Weights of a small GPT-style language model, trained from scratch on English Wikipedia: a variant of Muon for these matrices.
MLP neurons of a small language model. Each row is named by its layer, matrix (up: input weights) and neuron, and shows model dimensions 304-495. Each number is 128 + 32 x the weight over its row's rms, rounded and kept within 0 to 255. Numbers have three digits each.
After each neuron's rows, "fires after" lists the tokens most often just before its 100 highest values on Wikipedia text that the model never trained on; "fires on" lists the tokens most often at its 100 highest values on Wikipedia text that the model never trained on. A number after a token or word is its count.

L2.up2819:126169176106096089124116128124072137137145087070108187090140119116149097137147056149111136098162147106191109126158074255097170152131130152120122101164191126162161139135117163172117085151142145098144152144169135185084137130168118131102100119115117059183091127153170127129134091114102136172167082126142107147120149083111206136071138066164145070162115132165119130089145090117141166142119144143136124110167100168175148130155087144099183128042127166150155143137171132137098083122138128144199121150105104130072158117120168141097082144081137146091065139150101150088164133119117144117
fires after: " |" 30, " 0" 11, " K" 5, " 01" 4
fires on: "+0" 17, ":00" 12, " Candidate" 10, " @" 6, "or" 5, " .2" 5

L2.up1488:111115142125162176198116106119109167128146190097178113143055062080126071123138094156137108100126120119087159120110106150146043175129105138118164099028128046129119126133130118066118132149123142140139102123116135140173153159131100096094169146180129037122145123151141160129099120115092116167102104135131165142120131110091112122166062130100133169131183121180145179071082158114089095156090175140103140091099140152134075089160125124126167118201182065115078153090210131181143059130131082114156117150140123166143148079102106172129117172162124169189129111097088136160141134127157175138
fires after: " |" 58, " +" 7, "+0" 7, " Apps" 6, " Goals" 6, " Steady" 4
fires on: " 0" 44, " |" 27, " Goals" 7

L2.up151:134153170113129143129119152114182091109177107124099097145107114045110055135052127114139111096145122093160102094118109113129087131106113162181104111189134121126149177114143079079156116038125167161123145113184100121089142140160134129187086127109102091143221158203108137112141144143151102132165128176149131124151115133129135120194141145160149142151115102186101110133109119082090127040153105141134163121139118146108105085116136138176100159167145142180092129098121128112144109125092112189089123107161117094147056084187114128139084045151147081135106152156125115176148104126097182121
fires after: "===" 33, " ===" 30, "==" 9, "====" 5
fires on: "\n" 87, " |" 7

L2.up2084:149142129131120087192166119106115127125067129055147126144151079168137120145117169156135134129118103122233140171119161128096153079121161107133136130140143089193148153160115107123099157124115118121172063193123103127125142132098136155132121070142140107157087121125132171098106156136133169091154137112124140149174134090126112084180138103129132134098075136054089164145059176144142137089122130141117121109109143103127102128076071135070150176178166158113136106141157112126145116158135148095129135098150144108159145130152173162121158088208118145135087103152130146115099078127136158076
fires after: "\n" 54, " Team" 4
fires on: "|" 54, " |" 19

L2.up1121:073174111127122180106132181105070082115120158139128157182132130093133127058141147047121085195166102093226070128134129139177091150079113113145106164101091144134162073123113103169103127110128145177194092141109069067154122084141152138178206143205135111126129179072125138138163106150126131154135176111112141110188129146102126127059091109146159143126119115157152088118147085115107142152144139157087109083145120155127186093123128133009106105152166171092161193149104101086171058101125105144128173085084074077175135177110083083138126141108076159124082149114174135138159098120124125122
fires after: "\n" 50, "==" 4, " (202" 4
fires on: "-" 34, "7." 5, ")." 4, " (202" 4, "1." 4, "." 4

L2.up2400:142192121168084076142187117081167179223060111080103155111154130131102118096094079068149140164137161208148094152156032114133180104100163186208119114098112162112133113103098104118158148148112136115126120151099107156116161111138125160165121126112112104141130096134080107174134134103112151081101162184123083127152149102081115151097139168149092097133116096103080135109149147121107122095102053130131144122111102114121149179090129119123110157112121145121155072174090168100141118094150158154151075133088173086111105140117128096146161145120082130103151114155168144207096182180119097132
fires after: " " 51, " (6)" 4
fires on: " |" 100

L2.up1993:110128109118167121174174069160131104156085142154096140163101072108182081127087117101093072104135113091150158095173120102133140132115112165169181090143125146087151082126080158127121111080117109083041095147151129143153152073117127096119095125109101081164120111176096103147150146165149127115088121156120119129154158134115120185138115116145112133083099125131145129118098135114095186147120166145108189085089138116156064113126157103146139114131173050165190185123118170148175135137093099057120181151116094178184103084128181125165151129171144126145113112108131142145140167112146170121
fires after: " |" 92
fires on: " 0" 32, " 4" 12, " 38" 9, " 46" 6, " 45" 5

L2.up2861:141149166114072137070161119143073149137061146084098113153140091128099109143157148121074106109156140152157106112171062113135205109132132102131116119146119170081143129103124101178111137080112100089137160137139149184135175140127092161144179119117168166150061195149141131163134123156077122165148100098103071123127083199163168125118168090192150233099117128141099101136081157126141106117151117113135146122148184164142176111137115098197094109186139115099164115157174105125164096091117087097121037154135165118134156177141086107129146108187107119067168103145148100166138144136097118110
fires after: "\n" 49, ":" 8, "|" 5
fires on: "\n" 76

L2.up1390:041114099151124095117147115165139102160172095137091112148107184134183084139087060104128111122143152124074163108165152144150141119129125183097127075101133122091171093072152126124099131148196100100192130138124110085171181160077101074080114077126125059176131143186168111081125064218110103100150154125141085165180165148135151128157151082127134121079107107142135138087103116166120127160099167146078124170103117168131142173095152104128160074156128137100158171109148126179134110066083122136102131111139102150186191134199184140101103125066108179146130069148166160095111169165114140093
fires after: " |" 80, "==Career" 4
fires on: " 0" 69, " 1" 13, " statistics==" 4

L2.up948:094148155174170174130098164072147178110117091104116181079149109120111150078095129094108162180154156095192146176131099151051057146146129151151096144092131134156094136158087168196124138160177098194084100157086149158121161159119096105124090127130172112142127133065108076103158148141184182123121136131128164111127139184124096144147133149109143102141160110163193180138125161142151182146157165105157139158130155144115124149132125159095130123159159178127158118142102167126118163114123130173179109085161077108170105111119114143159113127078142092143123097074146140135144210081137131081
fires after: " such" 23, " compared" 8, " well" 8, " similar" 7, " equivalent" 5, " 1997" 4
fires on: " to" 41, " as" 34, " |" 6, "–0" 4

L2.up1705:153131063099140122186169184117126174137181117194122133166171147072115152177144119098148092073102094133152110127150105107152144142158107141133133108164109041089192150097107069175183134148157137145103148126069146162169162130120156103134164085120132095133132137119158157120133121142098058151097099148060105111137137157122118114091147171078099144174059131151105109096149126154100146026099150162115126145087089096091141113183129108081137094070122108072180141138143155060160130113135113084170179135111144119151144161103118136088127095181134117065150177118154159150123151131106151155
fires after: " In" 19, " in" 15, " of" 8, " during" 5, " At" 5, " on" 5
fires on: " his" 20, " the" 18, " her" 16, " of" 11, "'" 5, " its" 4

L2.up1044:133135091105130107107132156118161112155132149127138157175114118177138078122135154169138105070100117113075083166073046166145140152108098114132148106167121081143126129161106101131116113194121113150135189120122109072109139109129127130173147086136095125085088163107144169064124098147110106138093080146133133139123080137148139081142153129127098180130098114137132052176149113150145084099128126109163072095152092074092084122147109043126150152154199158064126156120118136125139098116078123120143089169121163123124134128104093075125166140118109142164094126145121185134148138115111106173
fires after: " Candidate" 12, " Institute" 10, " University" 10, " Department" 8, " School" 7, " Ministry" 6
fires on: " of" 72, " |" 14, " Stadium;" 7

L2.up2850:070140146163055173125115141105124130111129123153136199161167173140150075116158133097131126078096035147106097169123115163122142138163141127062139110126155146116080165173132115154105147093103130100157121188101159142149099130157135090138086123166159131147084157140106168085082092141140145126118159164134146103159113174110137132174120183129117111089220146117094140111120146111114127110072143151131129125116150176082203120136109092116111116021129148141129136102121172135166119148087132127147166077143151122068096115151135081052077079116136110130201163142113096095106125130143108086
fires after: " |" 46, " Candidate" 10, " Team" 7, " " 5, " H" 5
fires on: " |" 34, " Candidate" 18, " Team" 11, "att" 8

L2.up596:069098136102192106172134113135084111088108171122178198158121122147066116095111097146132111166083088090087121110146168119170150203116158108143114146098103125123141147150086133091153118144147143122118125085159143156111205143177095102176153089112137211134152095123074080174155140108102127138121091104134134110072123072108183117119094091183134147131129132148126154098153141136167164155199200088128134155173099124123158107131077197051214131144141154081144127126119130116163099117168065151167065115120082169111074103085129160139137145105112139094131170072178167078129132114165184141
fires after: " |" 85
fires on: "\n" 81, " Qualification" 4

L2.up1314:165101168147102110141082120186093129113157132148153180159145143153138109172168094190080155085129117130120089156173100107140112085115129112185078112123122121167095087133132093096190159146080116133162095160122141168097144132152158163121095162106061114138116150161152110080142074142093115116108102139127209106110143105125112166126107212094133089135135125144105140172152090129092100069180115085100109097146104145171120099147118103199179149143132146101151178084126124125170122174116143131038193120143130118113158185097152190140136190182125203105157140169165119158058124073156124093
fires after: " of" 32, " for" 8, " University" 8, " Institute" 7, " Party" 4
fires on: " the" 28, " of" 21, " for" 16, " League" 4

L2.up2561:088063094137127146146139104136146111109129144094087145118146105060197135155139136134145139157102164120097132157093185135108114156156140128093120121131112169083096074111124187146125121157144083095115142147102137179112158077186137120162184106157140139186083087123130099058199168119140118184103139156125157128176161191139113192110148161110094094107074152090119100144078193171120146126111121150191133067162172099082120168097075126161155139100103103165164147092066115092159131106081147102090057151090149112139097099152163107125150110148132127100227141092078101085154168122122090126
fires after: " |" 85, " /" 4
fires on: " 1" 23, " 3" 7, " 5" 6, " 38" 5, " 4" 5, " 2" 5

L2.up1936:085137179108111178139132125152101132090091170134072086145104156106114069155124153164112126128159152116090157135100208106112124107133086134143123117153098171164124114104119161107114125131097118081107127154070147131104149137118154154115053142109107131104143139156142144189129091091102166208153119193176184134114125096111180185122143135138149092078121094196066170154172142134083095135155225123082142170124121160156079097133106126054139123144080084129058211152164161142151167171105096056113118174113161134111123099115138119132143143129107133127099113115134160097154151106207117115
fires after: " " 27, " %" 16, " Goals" 7, " |" 4, " Apps" 4, " Pts" 4
fires on: " |" 77, " .3" 4

L2.up69:131109176137123140124146160085147133125093116162093119142126108100118090073085156143114107145172111116178094127102106060147110105085173104150174164113146110069142177156173093104153147138156102118134137121144131129170105070159125075113164122131111115190122101139118138094123123076128236143118125146123113150048091144159145137115133162124129069124101130140104093070145150156089126111083105146097124093170109088136129167165145103144128093185135137102084087106095131094099096128140064087157084174146135128126083157120158176129112096116129101125072077111160129148120171186193121118
fires after: "\n" 53, " |" 8, "'" 4
fires on: "|" 37, "\n" 32

L2.up2092:085165193159130144135173111090050153117141074098141163126158083113138084093144064126110124201193108043085154139165122141093155112159144122071120133129124064141104151130105082069087113058195140110169144140138074111056166098141117117190125150112158149088148101088196153148166110123140085146088117172192122157197145093129091110163097119092160139085155117135086130149121120097121116085181089143107137109180139168072141072121119139136123165156120168138137129078109146113126169158127158120140099112180100166135093157153117117115163111165089103105131117085105093108119113149149108187
fires after: " |" 75
fires on: "\n" 63, " |" 16, " Notes" 6, " Clay" 5

L2.up180:173142161092157128121077153119173120099173137182133164134131101129165142143095136102055151143051114130181145175154165108167151112131164079116083138090109121106043148091203110133156094191154089153122162085148106100095108109165055118125131128130130131103109157117137174116139151142103180087114162100134189170121148144143117162108148166127118049081157164115113143101140109128145141152127092184090161123120151119140159099117150117136133155122080097171154148111163053091139102160142118129174118144157123174150049097092184176143111127174142161124080119076145177130138139142173118135
fires after: "\n" 58, "|" 6, " |" 5, "In" 4
fires on: "\n" 48, " November" 5, "After" 4, "200" 4